Weights of a small transformer language model: 26 layers, 224M tokens.
MLP neurons of a small language model. Each row is named by its layer, matrix (gate and up: input weights; down: output weights) and neuron, and shows model dimensions 64-159. Each number is 200 + 20 x the weight over its row's rms, rounded and kept within 0 to 999. A neuron's up and down rows have the sign that makes its largest values positive.
Before each neuron's rows, "fires after" lists the tokens most often just before its 100 highest values on Wikipedia text that the model never trained on.

fires after: "t", "ch", "st", "w", "f", "c"
L2.gate30,209,214,174,224,186,221,182,168,169,171,163,184,200,133,195,209,208,164,183,205,182,204,214,183,168,180,197,201,201,186,224,203,160,218,217,187,202,220,193,203,235,180,197,199,204,223,221,203,202,184,188,207,212,175,222,218,204,195,240,150,185,155,173,211,211,178,215,204,204,189,222,198,213,189,195,208,208,214,211,186,262,195,203,195,208,199,245,207,195,196,196,185,207,188,198,181
L2.up30,192,185,219,226,181,193,173,201,155,187,146,178,183,156,214,198,184,186,199,207,157,225,218,195,197,217,187,205,156,160,199,194,173,223,185,196,195,180,203,183,169,206,193,176,195,186,199,241,182,201,210,197,212,197,240,207,203,224,219,179,172,176,185,193,214,167,208,192,209,242,197,184,236,214,223,215,191,209,194,174,250,199,226,206,192,228,241,205,183,226,199,201,186,217,221,221
L2.down30,199,239,200,214,174,198,189,174,195,137,195,213,171,164,218,207,211,180,207,199,210,214,196,176,180,192,216,189,192,196,207,225,192,218,226,176,205,198,209,197,216,205,189,212,207,198,226,219,197,199,189,171,222,192,203,212,189,182,180,166,176,195,216,215,231,180,215,192,209,187,182,221,195,207,180,207,190,227,209,197,265,166,235,184,200,178,223,205,200,186,202,224,224,197,194,165

fires after: "al", "ol", "h", "r", "ir"
L3.gate352,192,223,191,210,179,197,232,191,198,188,216,197,223,188,190,178,238,200,190,191,162,174,174,175,196,176,213,186,192,204,213,166,169,179,179,208,191,172,180,162,200,195,202,200,252,233,220,241,230,176,208,205,185,213,207,213,185,223,198,216,191,191,209,180,208,167,200,159,228,228,245,197,166,175,171,196,207,198,188,202,196,147,211,209,201,183,214,222,177,182,218,155,213,208,208,194
L3.up352,178,200,176,231,191,158,244,239,173,186,207,191,197,213,228,213,217,184,206,232,177,190,212,189,187,197,197,195,225,184,226,153,187,176,221,209,170,185,212,188,206,168,191,189,212,192,219,190,161,169,180,179,163,234,197,215,196,215,205,205,147,185,215,203,213,187,198,179,197,228,215,204,159,192,181,229,203,191,205,220,183,164,197,199,201,161,173,200,224,190,215,182,187,184,200,219
L3.down352,191,182,193,195,177,183,221,223,219,193,222,206,193,212,203,213,195,202,195,240,200,218,174,209,197,209,194,199,189,198,200,159,225,189,198,207,203,171,166,194,175,190,178,187,213,186,214,199,199,187,203,156,192,210,241,222,219,224,229,196,174,211,219,215,188,215,195,165,178,211,193,173,194,211,168,224,205,172,210,225,188,240,212,189,179,182,179,177,170,198,201,219,208,166,234,179

fires after: "or", "ul", "man", "por", "ain", "es"
L10.gate397,206,216,227,202,212,204,247,152,187,210,178,196,189,181,225,209,177,197,210,219,215,204,181,190,181,182,216,196,203,226,195,187,215,190,196,221,225,212,214,203,214,195,198,197,231,178,216,192,239,167,173,179,226,199,187,173,209,214,191,167,162,209,181,161,209,225,183,216,206,196,208,202,148,185,218,193,181,197,229,168,183,191,183,209,197,208,175,202,200,218,190,220,196,197,219,186
L10.up397,209,213,176,183,219,197,199,169,179,235,207,199,171,197,213,188,214,211,191,187,198,190,189,204,225,187,178,204,215,203,242,193,220,198,206,221,190,200,189,213,190,204,186,176,208,215,225,185,186,210,208,173,186,193,207,204,204,210,200,200,195,236,202,188,174,200,229,203,181,213,211,181,203,163,199,184,222,184,179,204,180,201,138,224,196,208,160,240,225,212,200,205,188,183,194,201
L10.down397,205,202,216,212,236,175,219,213,194,197,179,215,169,223,227,253,184,195,183,196,194,205,238,189,166,170,219,221,204,229,197,171,173,205,169,220,200,194,208,204,224,234,187,167,201,212,168,214,187,206,198,202,214,223,184,191,228,207,206,224,162,207,201,197,211,203,163,246,212,222,217,237,167,240,212,215,217,163,189,169,199,206,201,202,196,209,189,216,181,174,170,200,200,197,180,206

fires after: "E", "ad", "m", "st", "T"
L3.gate336,200,198,187,196,191,218,209,165,200,180,166,219,238,195,215,167,190,174,239,190,218,186,219,197,221,199,177,208,188,204,200,220,200,204,203,173,204,189,188,200,192,192,184,202,198,199,169,208,197,179,192,209,189,213,200,187,187,166,188,207,165,170,218,170,182,215,181,217,177,190,189,184,194,165,167,198,219,194,168,192,233,197,170,162,178,175,219,189,202,161,216,159,172,179,170,232
L3.up336,212,181,173,186,193,214,194,167,206,202,177,223,259,190,207,174,234,173,229,208,204,184,219,194,184,213,195,199,177,209,208,200,192,197,195,179,191,180,206,197,213,212,201,196,183,194,159,186,187,170,200,202,206,195,199,209,180,184,200,231,163,166,230,179,195,222,185,221,184,187,201,191,181,186,188,200,214,200,198,211,231,194,167,169,184,177,214,166,202,165,215,178,192,180,186,232
L3.down336,158,213,226,168,217,199,213,173,213,163,199,221,212,249,215,187,183,173,240,188,202,203,187,188,216,230,184,193,160,178,219,240,192,178,188,229,180,175,169,166,142,200,173,216,212,209,184,189,223,170,137,194,188,227,183,224,215,189,189,253,220,189,216,208,196,193,205,202,186,198,192,184,212,194,185,220,187,223,188,198,206,210,213,194,180,188,180,179,189,206,236,171,233,196,179,195

fires after: "or", "R", "ou", "i", "d"
L16.gate478,193,177,205,207,221,180,211,237,207,218,173,192,182,217,238,221,211,223,223,218,194,187,199,214,213,215,234,191,203,216,181,187,186,183,229,223,183,206,174,212,173,205,203,210,218,191,194,232,198,184,208,188,211,226,218,188,201,235,219,212,223,195,182,200,200,181,215,215,208,219,204,211,159,205,203,193,190,205,234,215,215,163,203,208,215,196,245,202,188,219,215,234,182,243,203,189
L16.up478,179,198,178,183,155,147,227,186,195,183,180,200,179,202,207,226,218,162,183,229,196,237,214,223,201,241,238,186,175,191,193,212,221,222,239,208,205,191,216,188,193,222,218,189,208,220,210,234,210,219,132,190,218,204,204,202,202,205,206,194,234,204,192,164,205,185,213,227,194,169,200,200,195,214,229,213,181,224,255,206,187,181,185,196,192,183,194,172,191,173,203,200,200,202,201,191
L16.down478,166,187,196,224,239,229,215,201,218,235,198,191,212,208,200,190,223,183,186,209,179,189,215,179,188,206,201,181,206,214,219,209,208,217,230,188,193,218,204,228,186,182,197,191,191,191,192,172,161,191,214,207,214,210,211,184,211,206,195,170,198,216,200,237,215,200,199,209,157,199,186,210,182,217,207,205,202,207,192,208,203,232,189,185,203,203,212,174,202,217,195,244,179,224,191,199

fires after: "r", "tr", "l", "le", "qu"
L3.gate375,205,182,177,234,178,173,222,200,192,167,196,213,236,171,228,219,201,208,204,230,166,145,225,222,163,167,174,201,180,211,204,187,238,209,175,229,178,169,213,205,200,203,245,175,170,188,201,186,191,182,191,177,211,202,177,229,208,157,200,191,168,186,213,208,217,229,180,202,220,201,234,227,221,198,179,212,196,180,190,200,213,199,195,214,234,206,152,182,193,216,193,198,192,182,217,188
L3.up375,190,176,175,228,173,175,218,194,180,163,210,210,212,156,212,209,172,189,223,204,179,187,199,238,172,148,165,188,170,230,191,200,203,207,208,214,184,151,216,214,213,209,217,183,182,214,212,167,178,193,192,171,212,201,184,222,207,170,200,203,185,173,191,208,214,222,160,192,206,217,207,249,189,178,211,218,201,213,186,209,180,171,205,204,212,192,178,205,203,219,199,169,188,171,221,194
L3.down375,167,183,243,212,163,201,198,195,170,184,213,202,226,206,226,187,186,216,179,220,202,168,202,212,186,177,189,232,161,192,211,172,226,224,194,181,179,178,207,222,215,187,205,190,192,189,188,198,202,225,169,186,201,194,211,264,185,184,197,179,184,194,220,199,212,209,203,208,204,213,199,201,220,203,170,211,205,223,204,201,225,169,194,223,198,197,149,204,198,222,222,189,197,212,201,148

fires after: "C", "ol", "E"
L4.gate244,210,152,180,205,189,203,222,216,185,212,208,177,228,166,189,204,205,183,214,219,173,189,211,184,181,214,213,180,200,190,208,210,215,219,181,209,193,200,182,181,229,188,235,178,201,224,186,194,210,192,181,224,229,228,152,190,186,211,186,218,161,194,206,194,205,187,238,187,189,204,185,217,216,182,198,219,239,175,166,210,211,195,221,186,202,200,206,225,189,176,202,157,184,164,224,201
L4.up244,241,184,193,211,214,189,257,197,175,219,195,202,201,180,203,226,185,164,216,206,159,215,197,216,171,227,224,182,230,191,199,215,258,212,210,185,221,210,178,167,216,183,210,203,199,203,205,213,207,189,165,184,199,207,191,194,193,238,196,220,166,200,194,196,202,168,210,174,193,195,193,201,199,214,190,217,222,201,191,202,216,182,212,185,204,197,203,221,169,176,226,172,182,167,233,173
L4.down244,221,211,225,221,182,176,227,198,197,188,170,239,180,199,216,226,169,217,192,213,189,223,201,234,178,224,213,208,188,207,221,205,228,227,188,217,211,223,176,188,186,220,210,190,189,217,194,212,211,183,196,202,229,190,204,183,196,235,204,213,170,180,194,230,214,164,174,209,178,229,217,209,182,206,143,201,191,190,188,161,211,222,191,218,216,190,209,226,220,206,168,191,220,191,209,208

fires after: "t", "c", "ch", "is ", "t ", "at"
L2.gate118,200,214,188,184,204,215,212,162,182,173,200,189,203,189,207,227,170,192,200,218,189,189,232,178,219,216,187,186,166,188,185,162,203,221,226,179,158,205,202,228,188,176,215,202,241,198,217,182,221,217,164,216,187,178,189,211,206,198,204,189,209,192,185,238,177,194,223,188,200,188,201,193,200,214,190,212,220,218,223,169,207,197,224,227,215,206,217,181,177,218,204,179,214,209,222,227
L2.up118,189,195,202,208,217,204,208,169,186,189,202,197,186,182,201,220,185,195,199,239,203,177,247,170,222,227,185,196,191,201,188,187,194,226,224,187,156,191,200,213,185,193,208,204,196,191,203,205,215,215,160,228,189,187,193,221,209,216,210,177,202,204,179,238,180,204,209,196,199,203,179,216,192,219,160,194,219,230,196,160,191,201,219,234,213,211,211,175,176,225,181,199,213,200,225,228
L2.down118,197,238,205,178,183,218,194,187,207,158,199,219,221,181,204,198,180,212,192,198,161,196,194,195,188,178,223,188,192,208,206,221,206,228,190,172,212,198,200,182,207,166,181,204,244,198,237,186,209,237,170,209,197,178,220,201,215,179,191,201,201,197,189,220,157,195,195,182,192,190,181,182,216,181,163,238,190,211,230,176,184,169,238,227,176,222,229,168,163,180,171,194,210,215,209,208

fires after: "C", "al", "ol", "sp"
L3.gate252,196,192,196,220,176,168,203,219,209,234,226,196,200,189,219,206,218,190,221,244,187,206,168,203,183,222,214,197,231,177,196,194,208,183,191,186,171,233,168,189,173,204,206,198,205,219,211,238,192,143,199,197,187,192,204,188,184,213,220,225,166,193,206,188,225,161,215,198,192,210,212,199,214,209,192,205,229,166,188,198,211,173,235,207,238,200,192,199,192,163,209,203,226,174,203,211
L3.up252,176,186,176,215,170,179,221,227,204,210,210,204,185,192,226,205,221,204,211,229,196,202,173,199,192,229,215,191,231,173,180,199,210,187,187,194,185,198,172,176,188,211,218,212,199,209,216,243,175,146,188,201,174,204,217,196,187,219,217,215,156,205,206,185,234,163,203,201,190,191,197,204,205,212,209,206,221,154,177,211,209,199,238,213,233,188,192,205,170,181,230,207,210,174,205,209
L3.down252,220,196,214,208,205,176,198,234,199,180,205,191,187,212,205,210,172,208,205,216,194,223,194,215,169,208,238,188,187,168,221,200,235,199,207,179,185,252,180,192,182,204,172,217,201,229,212,217,226,158,180,215,208,214,186,197,200,241,199,223,190,188,216,211,185,144,171,221,201,188,203,200,199,188,149,209,181,168,197,188,221,218,201,207,208,178,202,222,183,167,171,215,211,197,212,206

fires after: "v", "V", "ev", "l", "s "
L17.gate31,170,183,185,187,190,228,239,185,188,187,203,194,228,153,161,201,215,203,204,191,193,201,190,211,211,190,190,191,181,217,181,174,193,230,194,212,223,192,191,167,180,209,205,209,209,185,179,185,208,213,178,217,218,237,209,212,151,248,189,219,191,200,209,184,197,181,234,206,181,243,222,211,217,181,221,244,205,202,210,192,196,209,201,169,178,194,201,217,174,201,202,180,197,175,187,189
L17.up31,219,182,201,235,194,190,176,173,206,199,222,178,192,197,230,214,184,174,175,187,225,186,142,219,195,257,190,186,198,197,243,185,148,212,237,177,163,195,211,199,169,209,170,176,203,179,188,177,196,217,189,198,199,213,211,192,205,203,205,213,216,202,216,232,229,198,197,199,188,186,232,208,174,186,169,210,209,173,253,210,210,183,196,206,219,208,203,219,204,215,191,207,191,200,245,182
L17.down31,193,183,211,194,208,187,212,241,196,197,198,196,216,209,210,234,201,148,175,196,222,180,204,205,237,191,205,204,242,206,180,259,187,187,174,238,175,184,182,204,204,220,182,205,184,178,178,203,199,174,226,177,195,204,236,195,185,193,209,207,165,212,189,197,155,192,234,198,169,227,210,174,176,211,211,208,195,207,229,202,189,191,193,205,220,220,214,196,235,188,176,191,228,174,226,187

fires after: "A", "a", "B"
L7.gate158,187,183,195,210,175,233,226,176,198,219,183,200,188,213,195,188,201,231,179,206,194,213,187,211,180,221,204,197,189,194,199,210,214,208,183,177,230,182,215,181,211,184,178,188,192,210,239,229,196,203,169,202,174,186,198,229,210,177,181,200,189,197,207,200,190,204,183,213,197,241,205,187,173,210,173,234,194,189,182,224,223,186,182,222,212,229,218,185,160,228,229,214,218,171,146,226
L7.up158,221,195,191,181,202,243,221,217,226,203,183,220,215,182,227,207,222,227,164,191,195,232,206,207,239,189,183,181,182,163,234,183,218,222,177,204,187,186,186,178,220,189,177,183,202,234,196,228,184,227,191,198,189,204,204,221,224,175,193,209,197,202,202,217,151,238,177,226,223,228,189,217,208,201,171,220,194,209,177,206,190,232,182,211,236,202,205,179,177,209,225,199,217,168,198,188
L7.down158,198,191,214,211,200,196,179,206,217,220,167,206,189,208,191,176,199,199,215,215,226,174,220,228,208,222,209,183,166,189,201,217,232,220,200,159,180,193,186,195,194,182,196,200,198,211,192,207,196,179,219,215,235,249,195,206,192,220,182,232,233,196,203,178,198,244,198,204,180,182,192,181,204,151,208,221,203,233,228,208,189,205,211,192,241,217,174,194,196,212,190,180,232,177,193,218

fires after: "f", "ou", "or", "on", "ar", "his "
L16.gate344,231,215,203,231,189,198,203,183,189,204,178,200,214,207,230,216,174,198,238,204,187,184,177,212,195,222,217,211,213,207,195,199,177,181,196,216,217,179,195,191,216,187,173,171,187,190,202,207,195,208,187,194,184,197,224,196,176,190,266,211,184,217,221,224,198,205,191,206,185,212,194,202,194,223,186,184,206,181,250,204,195,192,188,193,222,204,187,194,190,193,162,216,200,226,182,206
L16.up344,194,209,195,176,238,180,228,210,173,184,206,220,175,197,184,198,215,182,194,183,170,203,220,214,175,184,202,193,178,201,200,233,195,196,173,178,199,192,191,167,165,210,206,198,191,237,201,193,202,227,210,219,229,181,181,240,188,175,181,217,204,190,168,198,200,157,187,242,205,184,215,189,168,203,215,184,175,187,220,206,208,207,187,214,203,193,210,221,202,146,187,205,218,163,195,201
L16.down344,188,169,206,207,181,191,201,223,187,218,202,199,208,196,199,251,194,196,202,180,212,188,188,191,156,164,190,189,208,212,216,242,204,197,238,222,253,240,187,200,240,204,213,215,217,199,196,159,207,203,200,211,227,207,222,193,212,178,223,171,187,217,224,164,148,203,189,199,193,217,228,202,183,205,189,200,203,230,218,171,190,246,248,211,166,200,195,188,204,205,199,194,203,239,194,212

fires after: "A", "y", "O", "p"
L18.gate4,223,204,222,210,212,179,209,225,175,222,196,192,176,204,198,196,236,200,243,191,154,198,234,224,202,200,251,217,220,198,198,214,163,234,185,201,204,175,227,232,225,204,186,168,189,202,226,192,200,196,228,205,187,208,170,195,174,186,177,196,212,173,246,206,207,229,200,222,188,206,215,205,206,201,173,167,199,201,205,201,178,219,213,202,203,223,182,155,224,212,206,185,242,196,163,182
L18.up4,225,184,208,210,181,188,191,207,219,196,178,193,175,198,210,185,209,178,216,194,225,230,183,192,215,219,197,170,196,194,207,194,202,226,216,156,245,224,189,192,217,193,229,178,195,212,166,190,205,188,282,209,195,184,184,207,184,194,201,217,199,207,203,212,190,182,207,242,176,190,192,191,204,254,208,194,203,239,203,247,171,210,213,205,211,213,204,186,210,200,175,246,204,197,195,177
L18.down4,209,182,203,199,204,166,202,214,187,211,206,229,190,222,177,203,196,184,183,225,226,213,218,231,178,182,201,218,177,222,214,212,193,198,218,167,197,189,195,218,221,205,169,221,222,190,206,189,198,230,247,213,196,212,216,236,175,219,192,198,226,187,220,185,179,174,195,208,181,200,202,179,214,195,184,181,213,196,187,223,201,213,205,213,210,193,197,209,184,206,199,229,192,223,205,211

fires after: "ev", "v", "V", "el", "le"
L13.gate453,208,179,224,212,152,217,232,176,216,198,193,193,219,143,187,237,180,190,161,202,216,182,163,207,189,206,163,204,221,210,196,163,176,203,205,211,210,180,214,196,209,215,211,195,252,173,217,161,201,198,223,211,216,251,200,199,221,198,205,192,169,207,217,185,217,199,198,210,204,218,204,218,198,184,204,180,207,238,215,220,184,183,181,199,232,192,197,223,178,237,211,189,204,161,171,197
L13.up453,206,199,224,190,205,211,178,207,199,198,213,185,201,219,234,185,189,212,206,188,187,213,213,210,169,199,209,193,240,206,195,198,182,218,223,177,173,190,164,203,242,208,171,198,239,209,196,188,201,220,191,192,201,190,206,211,237,206,183,212,237,237,222,215,203,166,215,218,187,201,239,231,218,217,211,212,205,201,222,231,174,214,190,200,190,212,189,208,212,250,234,205,214,193,180,237
L13.down453,184,246,222,200,186,168,214,189,211,184,187,190,184,199,215,179,144,182,185,184,219,180,204,191,209,212,199,153,206,227,186,201,199,213,214,206,229,221,187,208,207,211,203,216,223,207,223,174,167,196,203,246,217,198,210,201,206,200,162,236,188,205,198,181,197,213,218,242,180,199,215,196,215,230,195,207,224,210,174,197,178,227,201,183,203,231,195,203,219,202,161,201,208,241,213,217

fires after: "ou", "si", "f", "F", "est", "ig"
L15.gate169,256,188,218,206,212,197,174,210,198,210,191,202,208,205,217,227,180,167,197,240,175,218,217,205,204,210,168,211,167,183,207,205,213,193,183,215,215,199,212,193,227,208,209,191,209,251,214,205,224,186,237,193,178,193,203,192,197,201,222,185,220,226,233,235,194,225,182,194,188,213,160,187,186,217,220,177,222,199,207,218,196,189,160,179,235,199,173,193,219,164,193,209,196,233,198,222
L15.up169,212,184,182,190,206,178,214,216,166,192,165,177,230,186,184,199,197,217,181,212,232,210,194,209,152,184,216,207,207,173,184,238,191,220,184,215,185,170,202,217,190,215,215,178,188,245,220,182,165,185,203,180,183,197,197,226,197,211,197,207,203,201,184,192,225,197,200,218,167,180,211,155,196,214,181,197,216,229,218,192,213,202,154,213,220,185,157,169,205,210,186,234,232,208,217,173
L15.down169,222,199,246,213,212,146,215,148,194,193,204,206,227,227,200,219,195,211,213,194,213,197,222,178,207,181,200,200,193,206,203,196,199,193,186,207,198,209,195,206,199,197,203,216,234,224,200,204,206,199,215,213,239,223,197,188,190,184,226,205,204,192,206,177,229,241,201,185,247,220,194,221,172,175,225,174,209,182,172,205,203,196,221,234,192,185,180,238,179,191,206,183,199,193,182,235

fires after: "re", "con", "es", "en", "ter", "man"
L17.gate107,199,218,184,189,188,223,236,190,189,205,181,209,205,155,239,187,193,175,185,184,184,186,175,228,201,168,224,192,202,245,173,193,189,196,190,192,215,225,205,199,226,221,197,221,226,194,233,178,197,210,198,219,199,186,216,186,218,203,191,206,163,211,198,178,195,222,196,184,223,187,222,204,209,203,207,213,161,238,218,190,178,169,154,172,196,211,188,194,201,223,201,198,227,184,206,201
L17.up107,156,203,225,189,145,197,206,175,184,188,227,218,194,216,207,175,258,211,194,213,181,191,165,220,184,189,192,171,184,188,206,197,192,215,202,190,168,213,166,212,174,183,187,184,188,197,225,203,179,185,194,160,199,238,154,181,204,187,200,216,226,199,232,170,197,191,191,180,178,180,195,217,180,201,233,172,169,220,224,207,197,206,230,233,225,229,216,218,184,210,175,211,180,152,227,193
L17.down107,211,197,223,193,221,209,221,198,194,194,182,239,177,204,222,204,189,211,191,213,193,204,169,182,189,219,197,195,224,218,211,221,207,174,240,188,205,197,206,180,230,228,192,190,189,176,167,198,218,214,227,219,214,219,227,200,164,202,165,187,235,231,205,198,190,188,170,190,167,201,237,231,203,194,210,216,215,249,231,212,258,194,203,195,167,218,202,211,219,205,195,190,187,184,189,203

fires after: "al", "il", "l", "ul", "us", "le"
L10.gate88,190,168,151,202,196,206,236,232,210,156,167,195,202,180,188,199,196,178,205,166,227,221,211,196,151,222,179,226,232,201,211,182,217,211,192,180,217,172,222,199,221,179,182,224,218,222,225,192,165,152,205,195,250,207,202,218,200,166,171,226,171,178,206,186,235,208,170,167,200,238,202,173,212,169,192,200,175,191,215,178,187,213,188,195,199,216,174,204,267,193,180,194,206,191,219,221
L10.up88,193,210,139,198,215,189,196,174,160,181,191,193,193,192,206,155,169,197,192,211,203,193,194,225,201,185,192,179,184,213,246,176,211,204,198,177,198,181,220,217,194,219,207,180,224,212,205,183,215,199,186,211,207,194,196,212,198,172,204,217,206,186,164,173,213,195,190,189,186,189,196,200,170,196,201,191,198,232,165,204,188,198,217,220,234,192,199,173,186,194,169,175,198,173,187,207
L10.down88,222,243,221,188,214,199,181,184,196,181,210,181,184,190,189,207,223,193,200,196,212,186,198,199,227,208,189,204,207,205,209,218,210,202,197,224,232,213,192,165,174,179,252,185,166,195,218,152,195,199,199,197,164,213,190,210,213,222,231,180,247,211,165,187,225,224,184,212,172,183,185,219,218,183,194,190,206,182,201,218,237,189,229,171,190,190,237,179,201,193,199,181,184,180,199,213

fires after: "C", "ec", "al", "ol", "sp", "fr"
L2.gate314,197,185,189,193,191,181,223,229,198,183,218,195,183,175,216,218,203,231,191,230,174,217,191,204,181,202,217,176,235,164,206,186,209,213,197,213,173,220,155,156,191,181,221,190,185,206,221,233,167,172,164,199,194,216,180,201,196,207,214,203,162,203,200,192,233,165,223,188,204,213,166,168,157,209,214,219,214,187,217,222,198,185,235,190,216,164,220,214,159,179,229,187,195,181,202,216
L2.up314,209,183,188,218,189,168,202,228,192,198,213,194,168,204,188,209,211,186,198,230,189,202,183,181,185,200,211,188,232,192,219,177,189,231,206,196,167,206,160,158,199,190,205,202,200,205,211,218,169,186,184,183,202,235,200,189,193,211,195,206,167,211,205,165,238,139,212,189,211,224,204,196,157,200,210,210,237,211,208,213,195,197,248,215,204,181,193,222,181,154,224,189,191,168,193,240
L2.down314,238,218,190,222,210,181,189,255,198,185,227,195,187,212,185,207,174,216,191,197,179,232,192,233,191,192,217,196,183,176,226,160,241,211,201,173,211,222,185,171,209,211,185,190,198,190,190,228,191,143,206,203,205,215,208,205,203,222,223,213,184,205,181,178,207,184,181,176,219,212,195,197,224,213,151,196,198,199,182,176,220,218,209,217,195,197,212,221,204,172,204,200,187,193,208,217

fires after: "A", "O", "an", "P", "p", "Y"
L18.gate379,204,211,228,178,199,190,191,236,182,195,200,250,199,194,215,210,213,159,198,191,206,188,228,232,227,193,228,216,214,181,178,224,176,195,197,155,202,202,152,207,211,193,195,158,221,192,204,230,199,187,211,243,205,215,203,199,208,170,213,186,239,159,204,175,180,197,199,191,225,168,197,207,213,210,188,201,187,218,203,183,209,213,207,188,172,213,170,197,189,200,218,224,236,198,185,186
L18.up379,240,190,247,201,206,197,216,187,184,179,213,212,219,179,204,200,203,181,214,196,219,225,186,183,243,177,207,224,204,167,198,217,197,189,224,179,203,190,196,166,204,207,257,179,217,205,158,192,184,180,200,207,194,216,226,193,220,209,172,226,213,176,210,225,181,204,192,185,207,180,221,189,209,205,182,197,164,226,215,203,204,176,189,213,221,207,183,169,213,216,196,236,246,188,180,214
L18.down379,170,210,212,213,171,201,225,239,214,242,223,213,204,199,187,195,206,200,168,204,228,192,191,195,213,179,212,221,195,228,194,197,185,191,202,190,208,230,194,224,188,205,203,204,236,226,185,180,211,206,213,213,215,189,197,232,206,201,238,196,210,178,201,201,210,182,211,208,203,217,143,213,205,212,193,200,210,274,196,189,220,204,189,203,192,174,201,194,176,148,195,191,201,214,207,176

fires after: "V", "v", "s", "et", "ti"
L13.gate354,204,224,156,225,189,212,244,227,239,205,210,194,249,184,204,212,165,183,194,219,235,185,209,213,164,159,145,209,186,220,216,194,166,198,216,202,198,195,202,185,235,197,203,215,183,183,173,196,205,197,214,205,193,215,212,169,170,241,196,230,187,230,209,193,211,208,207,230,206,222,189,192,174,209,234,204,229,182,231,188,174,202,211,189,223,213,169,212,217,208,232,227,174,195,194,202
L13.up354,218,187,168,200,216,170,208,169,166,175,199,215,202,252,212,193,161,215,213,177,213,204,203,222,179,227,202,216,211,165,242,216,187,202,195,170,170,192,210,197,158,199,197,168,238,158,201,223,205,175,216,208,221,204,188,185,188,183,215,194,174,237,194,177,205,210,243,218,200,204,204,228,169,217,214,229,163,189,210,179,223,169,219,202,191,214,195,194,178,172,196,207,210,175,184,205
L13.down354,212,201,195,230,189,192,194,185,190,191,213,158,205,215,174,189,193,190,206,164,221,182,195,194,203,193,189,226,223,197,191,223,186,189,189,221,194,195,213,187,187,222,200,201,189,176,253,184,209,204,222,227,197,168,157,236,186,193,209,212,217,190,182,198,208,201,229,177,233,219,164,184,211,219,208,210,180,195,187,169,178,192,156,193,204,202,241,161,163,209,179,191,171,166,205,224

fires after: "t", "ch", "w", "f", "c", "st"
L3.gate354,203,204,202,183,184,215,218,182,160,212,175,196,200,174,183,216,201,198,235,233,199,191,193,200,194,176,181,225,196,197,178,147,204,218,222,181,192,175,187,173,216,190,191,194,195,205,186,223,213,191,198,193,201,169,225,220,186,226,237,193,172,188,205,205,223,193,238,196,214,207,213,226,206,214,244,218,211,196,208,189,247,180,254,203,211,207,263,210,203,233,184,243,207,210,197,238
L3.up354,203,203,192,211,159,205,221,156,165,198,180,214,184,153,168,195,195,187,230,213,180,165,200,204,194,200,170,193,201,186,192,170,200,237,211,173,186,192,198,187,227,193,167,220,191,195,185,204,198,178,197,194,197,168,233,224,171,219,221,227,184,187,176,227,230,189,227,199,220,219,210,208,201,193,240,194,212,200,201,172,231,176,232,177,212,221,259,223,180,221,179,225,217,194,209,221
L3.down354,195,229,170,212,205,195,213,194,165,193,171,200,173,175,211,212,212,177,229,177,181,207,204,189,175,172,195,200,200,170,206,188,216,212,220,160,206,192,212,193,208,205,165,218,214,238,195,202,211,204,190,182,202,178,231,244,166,191,210,192,200,178,213,223,223,185,222,193,215,219,202,201,194,182,190,193,178,192,216,182,221,193,240,202,224,197,229,207,217,203,193,238,216,210,212,197

fires after: "A", "E", "am", "m"
L2.gate501,199,163,198,210,174,186,174,163,202,140,162,183,184,203,201,209,200,215,193,215,171,200,237,193,179,217,218,197,187,175,204,191,204,169,174,214,183,201,189,212,196,167,184,217,175,205,200,238,185,180,232,209,198,215,191,215,246,196,199,197,176,184,199,205,155,181,205,215,184,217,179,205,217,195,178,169,212,206,203,197,205,196,228,168,184,175,201,210,208,187,218,189,201,198,173,199
L2.up501,203,171,197,219,171,171,181,177,190,155,166,181,201,186,206,188,185,213,191,199,176,200,222,188,183,186,198,215,182,174,217,207,197,198,184,211,201,187,187,227,205,180,208,217,194,188,197,231,190,174,227,205,202,213,204,214,234,189,198,203,151,193,206,189,155,189,203,206,204,204,202,206,218,177,189,166,201,229,191,185,213,178,200,184,207,175,217,205,232,197,222,184,203,214,165,217
L2.down501,179,166,208,221,204,206,171,186,201,178,186,192,196,244,227,190,195,189,229,187,206,180,198,194,183,215,188,187,211,199,198,248,199,186,175,224,182,194,181,214,180,199,171,211,149,188,212,202,207,182,179,160,186,213,172,219,226,182,209,227,205,230,161,193,194,190,211,212,183,223,207,213,221,208,173,192,225,217,202,201,202,235,225,180,185,183,214,183,176,170,203,217,210,205,196,171